From a checkpoint of a small transformer trained on Wikipedia: RMSNorm before each block.
MLP neurons of a small language model. Each row is named by its layer, matrix (gate and up: input weights) and neuron, and shows model dimensions 256-383. Each number is 500 + 25 x the weight over its row's rms, rounded and kept within 0 to 999. Numbers have three digits each. A neuron's up and down rows have the sign that makes its largest values positive.
After each neuron's rows, "fires in" lists the words (lower case) most often at its 100 highest values on Wikipedia text that the model never trained on.

L4.gate10:466533459503511500496487499474485477488495503492440509468488518461509521461467516497511495503469535491517504492471485550489500507508484494492489462459516491512505518454448462469505523485487480492436525462470570490503509495571470545449475505500518508486527514469485501523550477513455498505481491484462433488508499503471521501484493487479492486491507495547537437465519487516477488519491
L4.up10:513500450525471459507476539505513484519473475517522547474517519498470502490509494483500486475478504429464509508540474476496495530468514534523524508475541518519458488508507468508492479510470479499490535516486501481505500445452504531534448497482521536458496541489496516542528469488482482506463520462514467509469462484498480494485514482511518498505544519494482450506507472469525492504496
fires in: "of", "from", "in", "to", "at", "with"

L7.gate516:502507496444468523486505513481487484515508481460552451467496509504493495513550496499527508514479500461496495521478509537526521509523505521477463502512505489469553518495499528457523512529482476484436495514505499462464506482498494509494484511508495492506525541557515519500475462492490562496485505530499530502466513508495480536535487480449536489481491493505498482476487479527520485503493
L7.up516:530485478510466513503518507498488517571527535514468495462484491485551500483549470526485524557470487498495472473471516513492496492518510479503483513484490510512521529488490471493506512539459506517492496544491484494480514465525485531494515528509472472486513500499473499508499455482473520418521457525484503490478544502511485529506508512529531516514511475466473474484509469488513466535471
fires in: "is", "has", "been"

L3.gate702:508451493485452514549509512488482474530514469485531507476507530519450566481498513492511525447468543511535534463520484456530484525477506507477501524490482491471492486556476503469471467534467481503456478508506474495499485491519506525535494455500543506476478535505519510515516479517479523493500478501531466480464500478487514500523482505515530510525506510527476481493544473524489549483518
L3.up702:462506517525533453495543458516516495512500484482509483473497505522449482506444553538494496507495548473500513515524539449478457520514537487489493501485478509499484489522529539499536481486514481495495542501479513518536484511521482486489487507508493516506442524537469478484512500505471508513545480484525522531508508502481529500536484441468511536511526488474510502528542489535519512506471
fires in: "of", "by", "when", "from", "at"

L5.gate126:495543535493481471555473486496520486513484494522506506521511494526492474494486505474477477527525490500520519552507530506511489498521495460524471437507494477535509506510520467520471456474494503498481489536508476491566520521528514505476500501447491446490455509457523487529487477529488527509467500525505490548508499501466482539516516496532498475510492501498515508505545493530445506487505
L5.up126:482516484515492444495553515497501511534496482473531486464516511522519473490471504441525524526507507489533496484508495558473482519490506507489494502477472532495481458500493458509484499516488498524493496494487475531499493510498493517489534496470513501493522470529502516505518477478511492494491498553485520451498486483474522472508517501522539508476455505507487516522510537484486499536489
fires in: "a", "consisting", "s", "one"

L6.gate563:557488471501513496491478472536469509472522473498481489501528527447537450510502509506495480513516502488526509506471518521490501533500510517489477501538516494479498528553520502509487527501508496516464503485496535466495481515526514483471521510479537524461493483469512519511487514503506508482515526494443535509483390444504487470521507533520546516526515523474553527480489489502541508519459
L6.up563:534486479532485486511506524483521516500503499486436488509509457476498437516470504496526508496506528515526502492488551486497519517477491490524484504532479500521513499513508563497522517467481496486465493490528482529513470547480445520531479522499496496545514476505504470510513518495487489541534516526501516498506526468482491490528516514499483548460539535474488477506478486474485484514501
fires in: "the", "on", "auction"

L6.gate444:501516562524492513472493511515503467511515510467499535546512528497486513501467462488504511463481503474507526454518496450497496540466498544520542496521479516488523460440473503474482503495482481501471523491470519494491483480538456493512461474452525499480504499500517497511497488448527500519520464514519517495474506505511492507477498560515477503494522505500498484487511501481504492488487
L6.up444:484519486520509476514501496533455474507489482542511503486469539513482504529503539479484509500511538507510495447504490540505488551468522535524523516457526491535516521505522545513514513542496467509462477474557473519532481457466464488489501527535486482523500497536520484526501479508484469496511549509495477532487478522514510514517492460469507515472498478515451491468534502496496528481480
fires in: "and", "in", "by", "to", "of"

L5.gate56:504521477525564488507468480526533506510503516501551487477503508477477553490489483498466507494479526495537483524512464545502493527473494530505557500479465519499459475491471479499499513522498533495494470495507528517555485513511524489452524501515500461478533522555522478505529497496472478499486511481495529493508480516456541496516494517464482475489551505472545460495530483494499490502502
L5.up56:511489510462476509503539504470479473523501531492486461476460512494495473486457458512519491512489483474500539525497512484525470504471463487527500511464498557506467523479480518477508498533475539526505499532548475534486475503502524555491521469496517474500508487518479482516466511515506467498495483532478514450534509503477500434492540477535499483520478515458466473526469471523506485482497
fires in: "in", "to", "of", "for", "the", "outside"

L6.gate884:450499542534526473463498527519501493483495524486490509461535528522489480502501467473482499515533499485458470511501499481517522510488527489509502515508495551520483514516531512492524505457492518502510473557521496490546516513520476527478469554520535482476535553511520495491517515479510526485546476496530479535475484518479537497503537499473513487528498526511536496498435512500465497452514
L6.up884:501495482513574501477523508537553492523515536531497510460501465512520483497486534481509490509523470452509472522512521491524454420494472485530512524535485513501482480490496469484486483521520484522517489498470498509492463481514486479543525482483520505459487513481517523445510484467510493516501491519489529459503459495466502527489503512502513527513458514485532493498465479511526516428512
fires in: "was", "is", "s", "be", "were"

L3.gate308:485522518486513457487570531497470499498517515516493526505484512541498465495505528517502492525493492471509493476490490496515497531478500493500492554513482487538472469553526464516509468473518447509526508487459514502531462506483480514483485575463439502490509522511486511507477506475495475474494498501515492519444504497539486473510539520481473502531560495500510528468505510484521515523494
L3.up308:497478542483491481476456535500452481541528504517481518502497509508502488517474559488487534503489480510482538441468486505529470511510501457499506522496491516479475510553499489511525468510489484520537493513511552485499486487477489524525501506489483502506449501468460501432501490509469485523492506543498474505492558549518494486543520480490456491492504435542489500486457508513483533491506
fires in: "of", "there", "near", "saint", "portland", "fort"

L4.gate949:509486506509479565444486498512485479489502502507510485491525504501490490518481494556480464499492544487519522488506511506483508478514492481513505497485543504503513472483486521526518477464475499480510497487466502488528501453536512483464505491526521462505476506499469525521477507470540504481539518480499484474518463500449507514519546469489464483473484500548488506496496456525480512488492
L4.up949:513452529503502526515535546489496536489495527491514494478439483520525493482485491453537501522491464489539516502482517535458515517492482475510459498501502504556541514559534499458519471461505510495466550496486496496512534493528494467460517553494483480530535517476500500506528483488475453517509554498537523458531523482500459471511517479477482512486506525480503524472514503550525490488531
fires in: "the", "international", "memorial", "to"

L5.gate499:518523480493537512474524516525491446513500512512484479514524524510494534465504494494488532465528506513488516492492463481503516505480529483513513501468499549472563517493503495505507492469467505517533502506451515473517477487449501459465536489461513565444465579487472518536512482508435486477491459526468510508510523489503484503480484481520523472488489513524521489545494469503509512517489
L5.up499:472478481514473489525466514528440485497486488522496500527479519501485488508453551495460502486487518464506531492518469483521501537468516497472467514476496527480557473543484536537418528567521490488480504499512545528494516516503482501489482499472490533507508543513479505509481516553524487516457497512468511545516499447530536502498483513495490474495455501499501547515515581476489511487505
fires in: "of", "under", "by", "extorquens"

L6.gate654:486465496520472469511521453510530462484520506504491489511501480506524493519494477499495517532482518493539491503512461524536474484494493527517534501525486468452481487495477482458492522492483514502498491463464488530527486524498513475483466517468510525478478500522486460486508529495501525468480500478557557450477518515470528486507559478510487534533520500438505516461514474469517507499462
L6.up654:529451530473506477519518546502486549505512507557501498507443489505512470517475483527485510484468441536520481527517484496486495536527489491497526491501459533447485509497487504474467464492491500534495512464524520501513512480561504511511499480456519465450494522501515483483567476460446511508482512447482468497507447502513509497523515480521468487527501507520513511467471539487489486537468
fires in: "the", "of"

L4.gate285:520523509477497493519519479509528471455448520466470499515493543511527500477519521527520484520492511417504481545498498526492470516468505516491503504500507498498550537491522434547522529451516513501512496512513490461529532521525499497504521489499538468450502519488453504483544488509500470525485485487445545546499551515530498486495506452512525538498526496496481517462505493497466540533484
L4.up285:487482502510476493470504496465504469506579490482484517529537526528522504479528501507498504485475471486475480524511478516578483503522475470500508501480511523516522490506528505490525480541483512536511440491476529490464514516517549482462502526460502522509502501489501477539540511512493559457506483470491502467490499479529528541480493508507482520473506504526469491516486559538440512527458
fires in: "in", "after", "of", "there"

L4.gate236:503490479484492456535498519471529498538483471470511520499496527513507494478499504496533523499504497480428475446478540513501491463519480476460537488504454474543494517493474519515499499505498524472505504474501532513470484497500413516471525508484522480498516494498510498500550522500461486518483509503476508499491507517499506450509457437495492512476471495504539504495492519519546471478503
L4.up236:493495480510529459451529536498509473499528467530510506525502454510514499462497525514518490478505481517500472521524503517501544510472535522485529519482472468513531517543454470527474476526476530526455498470502524484573449552489495529478456504539489509556531506468460511476495470483507497511500473491484450517512489571455473482488452509483502464520482491500478502478518492487524506530507
fires in: "these", "there", "such", "following", "career", "same"

L7.gate301:511529509503482502478494518478514484507541484495449463511465548513485463443507512491496507509454507517478491500534507485520498478499465500445500499514470532490516479475549490508527498490521500479516523484479489476489534502509486482487543485477430490505549466493441475517437470474565459486497504486529471529491510522494516482534497521446514554514476526506541459502529465496530497526516
L7.up301:521506505479493491506491563528471535485545507498514534520518515434483503483498483549498523486542517514487496496483544518482538498523469479494543493498503544520490551477486567526521496502506505552470511463533474452519503473479536493533455510492502520465526551484509483490532492508507524457504489490478486535508513485478485496551470489482500465484480478550517496488501517490513491455515
fires in: "from", "through", "of", "during"

L4.gate787:482539506499457522525483493496532490495514475501481448451508517541521539485482477491476516457466473511489491515502513469499508531556479520499457456506541552480503472472451488459493508509475519487506492528468495496493492516475476520454518462532510500485498533491481538498467460508526489530480526541535502482478492479524484527512487505542530495486487479475491538553523497508513472502486
L4.up787:505464475505485510491497499509483503521491547496548475474482490525499525436479534503532500491529523481474493508500457498541471525470496552467518488499510485525512469504493469471500498507497551487458470546542500535518537491491531461510497462513525505511490522514507532482443472533505518444513539526499507502522507505531521466500540560514483544489485496522529512510476477460509552478493
fires in: "been", "a", "to", "was", "is", "placed"

L6.gate936:462512475488515502456479506506476482492525505499521484494491475541438498459491477492500507485522475514510509519438509536536462525515536490519491480491464490546455466573536525502528529475537508530488510462514489482479476507470509468462500516502526472505519489477520495484497472522472507454505518464513506480479481452553453502493532522506559480493459490478529493487466474517496495535486
L6.up936:439490510515497482535493544530452481513533488537456533516537500516484469513493503468477497472543524488489521499500531534496482549443533495497523498552529521470483539502528514495527488527482500469527519491537575494506502512540456468544498538523511541504527491505473516524482481494461494496529462482521492476478535484495548500568460483483479471490492501512529505516462501463473480533526
fires in: "the"

L4.gate79:509466453511509503488529523483524495485496547533514453442501461509501487483487516513490492514490520486505484457451515463483540496458526512515457460486534474477528532460424487506460511505516479503513470511544462525486478465505502496513511459505521503508509474475470483490503515455501527484578499492495507452486486460488523498469497504513501534492511539521491498480482476497489527513472
L4.up79:488485486515509496495492469509502484557525510497528496534523530543517495529509477526496495502498494518519482517500497522504501512512488502488472471476473506509465498492498510494477489482526530505556539515474490520450520450535447514550486533515499526498485517538497494484514510509472456510501498488512485549505480513528511522501508491554481527555511483464538525498469497481510475552474
fires in: "was", "were", "would"

L5.gate854:507538518527509530502522471474499482424494487489489487473499513515449512443500478485521523488474474516478487521511519475496474496522495533545506536472499511507520464521428492501513547482540513482499481472424516463511492481529519509513485507472466486505492518512460495542490489476466485522508478477446486432515532487489516523490468478537530511463509528476463424461515475491498505527498
L5.up854:509478479467478505518515461479475529525471506483489534484457486479493530539482534508496481537450498474486524495493526538439518514472485511470508504491486497532459488516539545513551463517502500526467496461491492492534506477506487509492507493547488519539443522530509503464507518451457531509504508467494470505495531471505498454517516496494468538513523545482469518532501515482533498495541
fires in: "the", "of", "to", "about", "after", "in"

L6.gate833:505538529501495481517456503496490475507456459460475493510519484511490494454487487500515512516481464452520511518496523493491505463488506474527504509536537467495539519491454493466491572495506512516486509518523496509480518514532496509522477535477514505487497489499481495516514517446492502516514511467482517471499512503514533490497478514437508488549459537546450448499563530465520509506495
L6.up833:464496487506500526480516481454477487478524435519525511456491538483495479495478573539553519513507558473515488515490508531481503509502463467502503533524462502546537493543502486521533487531483454517518497532491517503525492494509498518488504517547551505496511511505517504506506499478478524474503473478493499497547463521461529451517506553489481496547537497519503495477510523516457488486521
fires in: "the", "in", "an"

L6.gate623:534492492473473488462500472480478483528512485475507460450558498501514515458513489507485484505457557513489495483490512514534467519494498492517531481488514507504516464490472528482495474492494460524485467501489525471406548499458499517471496497480491493495496518526519488495503502485481511467516528491472487468474509499494474510526465490486533530494487510516497504518459507528522510491509
L6.up623:517491543463471532481506490525504487510480492467455518493493524540480511474496482506497462471444484501507494530511491501503507484512525486507483474476489479509468517458462505482504466515547465509505507472496475544457541478532523502516517485503487486532511503499491514534481488492511518467477487508515525519449457464495500488477483522525477498488475507490518494487471541482488469516542
fires in: "as", "to", "s", "of"

L4.gate304:547506478471487525474525482478493482479500499494478500483533466495499507496477471507480477480475538442507523466497498481510532488487486477545504517537487469544466458472496497535508468473526499521526535495512504519512516461513474484500506497487502531512526497529523526458519514528503560489456491441470493472515498477531513496537489486555463491509517482464475470492528534496480525483463
L4.up304:508502511469485516501489492494524507465480534527444484474476516490515543502521533450535462511488509473535462523483552509515491475506508502520479429490500465543471515511477498505497486496518467478484557544479516484504516448515497497480511489477523532515531476542507495490475487476480495521463504467549492462465506512536480492505516531534500496453514509518504522455511502517487489466490
fires in: "in", "from", "of", "to"

L7.gate352:495507523493495505506525485503528472478508495498521524519493507565512492501453549493501510476540494506520498520474485478472510529488517519513494505547474465536523466515521511496495481472485523478475555511511493524506486509515449510512511460498505474518495498488540492474501497535508511506514476469470533439554521495492459439497514510519477505501494490484536510502496497485465495498529
L7.up352:522486460459479479481475530540446515494512496516521506511471515490483504479494536513461501535507453530511482491504518486452509478525478501515518534507514527524495504528491456491530507505502517478478493485508536478528523541514504506511504521524518507488520516491508507484536491467531477537466542531479473506491502466444521535538530494497476500511489517469497440480515553534538473520509
fires in: "to", "left", "the"

L5.gate761:474506527488513474503539493525462474553551529495491520512495512496527483505513544522535498499511506523546503473523559486515455530521527550499484492495495519485531465509524494497456495470544517485484519486499487542504554484480505517503499459479498457550482485502511527512465507541503487529510520510524431489478481534487512494490457517493514467489506500515518505509543479515482524506519
L5.up761:487536529460545494472564497518523475441527503506507494511537496486496480492475495527505486457540448541521498470505497487534508492541506503475480433492545500522506474486499496490492482513523516488491499478479487503553477496515540497467482522507493524481525498478482485514503560476520557479486527556509474478541480524507465532511481455505562526523484524482498498533495506521564506486492
fires in: "a"

L4.gate516:520502513456505481479472455511493491488535550511488501529514506521510485499524504450510483495488503517517508498468452532527479445520487476481515485523541539527502498545530494521463464490469543511523515509523525511540491511496484474522550470451488502495517491444481532523479513511492492454479535499532508530501473496500495493483467480506518520518490519509507461476513492540520508476489
L4.up516:558501508477499486503505515464490528536518573485454481499457497501496529501493522486488484497523537505491547493470496528555526518552454496525465516505541493488544518470432482497476531478511513528487495523532488498500495479523527507540508453522501494532509465489504493530487445529530502476503514496464483487509465498527568490456479468519474456498458499520531447511536495472474504452504
fires in: "also", "has"

L4.gate243:517473506440490471505471426486515488524455469489502495536470500511525449502502476512540471503507430527509525500511507452519481502513403489506495507524500501518544499478490463550492512498471526569489553479478530468485520456519478493489503531538498495524480495505444513497504507506473488513509507489491511488499525547571535518505501475528517504548491521480503494516454511495489476486538
L4.up243:494532526520494500535484520505449551475474474507459513509515543477506515484513515505475516454524504534488472516484475523498496517569473551468516522462548492497519498488517421541501513523486523450519489470508543475461468495494522477521524520471462490528517480502518491506494530503472490490519501499549503504532487504478484499465500520498484515496554520518491448508480530495466506522521
fires in: "a", "an", "among"

L4.gate445:513466480506442497476503486520476532505514527495490547527488537499474478478513483479523469488530521505464521526539504515479503500528497480528510491513487516516507476540515518477489517493511466510530528499506465529516494509485498490503490477521475524509521523494489505484461449511501552483468492445490536493519497513514510499481525452451483525496506489512490508531511514451504496483490
L4.up445:534490525442503473513488484511465498474494516497503488511487520520489505458478492528541464478545492541496517507509459510502525526524452511480480509476514489428503468544482514507479519474491495513538498497473489494514487525482501523487491563461464498500476485512473500487516513481502490492511471501513476490497511476538510520528490469498465526483503480484516499502517521487496520452508
fires in: "of", "patrol", "food", "in"

L6.gate855:479482469521526500468497500546502501458472523539476448534504507519487464497497503512536518527497477502504516484524472435476469510508510518504487524524450472488522511478492484463480490512474525502469489474521527503492477546510510496463500527517492510498473500505492465522529493508485495490479476478511491500451550526496499501536522503485537489522498495476520505500487483463456506541468
L6.up855:471445464487515521497517530467468499539474501510499483495487507519466523515536492514513545479463546519479531474526509487518508539478486515494503499478520494494478500473507516483512541536481506533508473489514497531510484510499501508526471516513444502539472503520548466483465510462495442509491483512535501513449512555491495481510512500538560470518519503497505507488496501494495548510465
fires in: "with", "by", "in"

L4.gate313:495483474465488488478487503469458491497508497492498539549525474585504483483508485506499486469470484481531501514536474491489504539510481464505545499511481512473500536493477510546471531483502510444473511531495522495464530549557507504486511521481518474453464489481542506506505553487530452494524528527468464485468480512528508495543488447486491534519498525447485542485493547507488518517518
L4.up313:478505544461443518512510515482537510504489499495488481499543516490480467498509501493505475467506490499495474515539495538478467478443443533503554513455456469512471501515513520477446490458512494531474505520492482499519542523489474508465500474506510527535506530482523492487477472491568474529506461514518491514520518486456529528516532445462491479540482501457486502495535497518495502510527
fires in: "such", "well", "city", "to", "described", "same"

L6.gate465:487510488500503440508511469524522509466482502471515469467515467505488499510499458505492541510508488548526473489457525506514483499533509517498474452463506536510505459489486467499482524518504517576527518529473531487489497503495477500502512498486520491460505500488506490491487507552470449530500496479491504523493504494525521527541475523525513477477523495477513496534475513560468481482503
L6.up465:479482482477463521482559495481515502502506483445463534470469476542518491508506495481511503449512484466506472509474492513505476553496495566483509515475518459493500527436483488524451528513503477489474498498480531507484516509525502494516500532519452471479492499527508478446495458528516498479519481482464483506482481508484475510491501469512504486520520504512519492509486518506492535538456
fires in: "an", "its", "of", "are", "parents", "and"

L5.gate72:494504559513533480507503508472536502482539532530512460468502451503496498498505491512497494512522505532516492516510481550483552466508456473495521491510509469515513479487464542493504497480496506467517521487517552488498479478546571487446527503503515510479480560513544541489497525485496505488488496532556490488451503519501455501472495466465507562494486487494529460509495471499555545493502
L5.up72:471507522548490496463501518492492449514512521497502508502479512516493498475503504555515512507508486486494439466519492558520489537445491480454498464485508482493552466501488545475477515486481524502495496527518460507525507485454521478496499528524480532511506508528517561459472530506517458474502456511505501515545498527519504508494483526500474523484482481518496517507473506503508500518528
fires in: "not", "are", "to", "been", "be", "is"

L5.gate413:479481469487460536519513526483517461460482518476464490461471507463505507531505475486541542466478538476485501490499532455519493519457532493517488481510480493523551507498500524473502460528498493511454519496543483519537482503523481534468504479478516530491505530507510528525496500467514530460545483480531484476454484497486492472519489480526518475468464515519500499494477483519504504497483
L5.up413:470458509535469461468519489492472483484494498503505525556470495514503502494511494544496501474499516512474529466499513525478486510512473504510477463471461467478442499469534473494507545490524497487500521517458495502503522501525472544534456495484495513481470486449519498489471497517444488501483472485475482480475530523516480524551494453525484503453496500458482494491443470464491455500510
fires in: "in", "from", "through", "between", "highest", "by"

L4.gate556:479482519489514465516523542483481467521502541509509487443531468511488502481483502514483520489496529527519499490518506504501486489474497480516481492500449496501521463457512458498495542528507521537508449538486506499493536515510464520524544524517481477481539523498510511497468522493529506559557545462469531508532511519500546480536493463494513563496468493477487488517480450508495519523526
L4.up556:478498517490501513496483515522504489535476478506517505478538465532436467525505499546476514516525486498478508524504528507530505450517508527491478506444521503506439440466519480534488537490474477528505492451478525468529538472512487524478509474436520488451477490553477462481480524513535516490484491483515491501501468474517492467517490509546515509467506496512530518536477538512479475497500
fires in: "were", "was", "being", "are", "of"

L4.gate36:519485503464508512497497488473503508494482541528510499514476484506542491476515467539506489515533531505510470541524532516500519493491504500524485491500505504494536479526482439522501526487485489486551518511507485457497543493500476490471468475498499499514478481506454496460486505494453479486458489490459512474510485522493483504527531499515506566459495513489498508483547474503526541501505
L4.up36:502513488485494533450501432442517534460433541495514517473511527475524478470504492478463512534542480485522451484516480498499478469484487494539524516501498521525526537516526486512435484449514454514493457521518486491473487451506493531517478505482513505535516503478467562525528507507481506508512519472480492505554553483492511495497504520541457509475505511514491505511536526515486499490476
fires in: "of", "founded", "to"

L6.gate672:505500527497529505484487515474481507472513540482488510487466468548512473519513509519505482521502507489497464449527556507531495526488533529476545520548485524480502481528451511466488502533549523521501489510524501511487524497526503560516543540489541509509465544510473524519535489538515555501494523503510498473464502495487478482490512507486512482477522509544456494493492539511514504484484
L6.up672:474502490463492480484499493468507513460499518469445487450492497529518443495447512532522521532501569501494499516512516491520527517505499489533506487482468506532515472483479491486488480530506470518464539493491496525511465508485495495469528501466526509469494545499520468529458477501531491495517520460532523497554476496485509516533552444519509519468485487478512505480486468449491445523488
fires in: "to", "from", "of", "by", "same"

L4.gate383:494471515485503456495497501508476474473502538512494487490516500531513496528492511473517491532459502471451503505516502571554516545454487489486504542496475495500501504430510523455485505485516457509520464522513508487510503473480482516515465489487525518539537513507508492548493498527519520514466498497466523507486506496524514518491508483501497568491560529559441484527512512536503483491499
L4.up383:515520524508523473488495484474508499478463544502483482491479474520483477496514505474498488477490482495491522500480515471522490533559469486483475489503493516468490506455497468452523501473492507498555510458519497533484545516476508515502478518473492508513479513502443502493517524505496526461446516540495498483519534520493563548492526514504527466500500503509498485499536506476528493489488
fires in: "had", "has", "have", "having", "least", "foreign"

L4.gate451:510470504509483487439489472518462508432515512531493480486502521513531501471514465469505482513502510541506498468510505507500503511561522534459515490474494497558460488494497485525496495441498520487525496487477471540521522509520454505463494477475513514502548468492499507460505519482508522507498481483552538520467480445512506499473483517485536516490513500504474481561487534482489523446495
L4.up451:524498516544506501522443474475498515483502506542516466497482530488534513503500476526478546498501471484495492462488488500472467527537465505509457496497499540502520477504508518473529468436501495543463467468507489528540466504486510524502487543502528494509496510547476480524476448523467488492522537536516499469483481512508507529500457470512476492514495512494469502511521487534495505495473
fires in: "after", "by", "of", "although", "despite"

L7.gate434:477560551476474491508520493520524543494488525444488495524489515509476493509495462534486517496510479513475477509448518471523508507515478483521471498503470521459486411494506486535515462503491489470463479514484489505489494485477482498515514513519515474510549483520450533496487503513533501536473514527501476474521491480491494454510511508523503497445486474524532551500500460480505528490500
L7.up434:521455532480536500470493487544526496497449509481485497525533530512517484497514489500500507470509436533476499531489512519517461471517482487484479540467505515542453537499542436517465474535520510480494502494444481481462441497487414501523468493513473468497503480490475510507464469488512510500481529516484510455510521518488523527493499504508503547510508518503486492483496532554504510503519
fires in: "a"

L6.gate251:504514488468440500514518468499504515512510511480501479532536529484500485500514484532477469509468524498543481494482565490506505514479528484520512536505496453482491473445480527431484514475515526499447489517478475508489459458491503505499531541481508511487490538514488460470488494506472508490514474502506471529555525531532532460527498480482500519491505478478505523540529481539487517544456
L6.up251:467462476509489531506531496468506536507498505477501486481460489512481504478475483484499449469478509574534440477500544508517476510515484519460471484536504516495481503493494525508508496561479537504537499515522548465527472530483448512491550521559498461523535482494489502488504500484488487540479500484508530484493515500464469512493513536459502493451509520514456499484507476498489456491448
fires in: "of", "by", "from", "to"

L5.gate28:523531489545454481509497479509531464497505507477503496507477495522499494497523516483516505493543532498546464496480510481509495522471503468474477460491464546508535479493492467503505505557479532481515488484457478531486502489514513548495519519516467536499461477474470503509502531489465501467494464519463512510494523484493502483498449431543509526486502555490503486528500500498498547532486
L5.up28:488524505465492500456524462528518486508509511548490514507520524498501499513507519456509486502493492458534478513546497491515512533486503522441453525448466548506461494528491497509516509494544500506500507516529462500501478480526489500502476484462516465511481526508488489500488539479532495502493510496462503519513469490475485521454462529507454518489470510508503449529554550491470506510453
fires in: "of", "with", "to"

L5.gate186:458498557462509506478489454534516479505509505479502450508498450485501502488524470482512553506523528489528515499471505524490512504508456459518488496470489525493505515502497481536501501491532469520447480457528528505483495540479484533527522524504485483486467498470484516510453504487506485510497511502519494489511498531518508520504526509549529474460454519505522499509518484523534514492533
L5.up186:494484518505509474456528478535491518509488505427537466545518485518524536479472454514531498520530529512550492496502484551464507525496498496467483535527499515511476487506541485507484503513489529462474476482479470495526442501497530519483479526497541485505519520510537503514465450467517541501491472516524505510557493496492469477502437470486513502457515488538465459500519474531512532504478
fires in: "a", "s", "its", "an", "his"

L7.gate54:576493496536487522496463502538532490493498474441485528517516541513507493472491541513468517557488504474535497493478544498487470493451525500504502511488487446505519472502486509488475501496515481514457474515536471485533499489522494530521509475480534519514503509536475496535508470517492531533566543511474511485489482452460480506504535511525514506496509504495467470546489487493511487477508
L7.up54:484506512522508517553484447494503537487527481527518514486523511490486494472513528520526497502502505512518491445514499508506466541500522571482520491515502505507510483532485533487473506454498473523489494480526516512493508541524463506513502501466459529466508532473494526492497465474521495487518474478462471467520500491558507495509530439497493504477495495518517473465518495501507519483475
fires in: "in", "to", "began", "scoring", "by", "for"

L3.gate906:475470514520532488465483483494546466525496517463482497468519474467479516456483503479480500530463442488503504478515477507534479474506466535541537523526516481476545484461488506475509505503474533503544449470531516506506520456487506516469487439529502524491493488495472500469492516434510557507528510535493453490477507488494515510474500526503509506491491452508527489496533477493477488487532
L3.up906:523471520463485496531483484499526499505494509466491516472560508515506501544463511488484562450549496524473495482521518510511522509474460491522470510521520421486521540509544527520499473519514536500479505466537529531511537479495521509504496529502515518470473466464479469493495520483521500473494456503513515492498468518521503501443498501513484524490476507453434518506521488476502492515527
fires in: "would", "not", "did", "took", "could", "failed"

L4.gate491:503524472474472497528504466514537485492493490539512479507491464554495512459515502518540497485483489508524472512542495528517538463491539549516526511489504515490482516453476529491542502476485459536485469525532525481499490500465506494478490462552482432499507508484554495462503545474523477465486510564511480538483514508476474500470472511503461501509539512502512467509504473539487536513545
L4.up491:475504504427493533523520477475484494467505527509480494508478522503517492467484526486510522474502493541521489512551477475539497452505458514482523505529502553504465522480471504505464482514471486495534510493531501514492498533460516517496467520505504508465476520492453501466535492533480522440489440507476496477459467498450499516505482515523480466574486528458475468499478523497520539472518
fires in: "not", "to", "would", "will", "t", "it"

L5.gate14:573529474459465482493506475498479469428497492506482489504534471505484499516454473484462491491485524508471529521481479497494495551538488504536534500527516484509480503492495497467486492493498466493498504516500503507506511509520505468507477485531457512472489554466508527493444499480469498489498522513493476502501491482518500539530514551476513459480494512505479460472509496481547518499464
L5.up14:489514495504475508482455450527473491494499484493453467508500514507518475519479486499484508475469502534481540477486508512474509498549458489499466524508483480488468513538524512497484509524472494506498484486491535504494495489528483474503462506501455492491466517499532495516481513465507512466544490484504501515478488474471512520511508479484475494490502501493466481519497496515514518449472
fires in: "of", "on", "in", "to"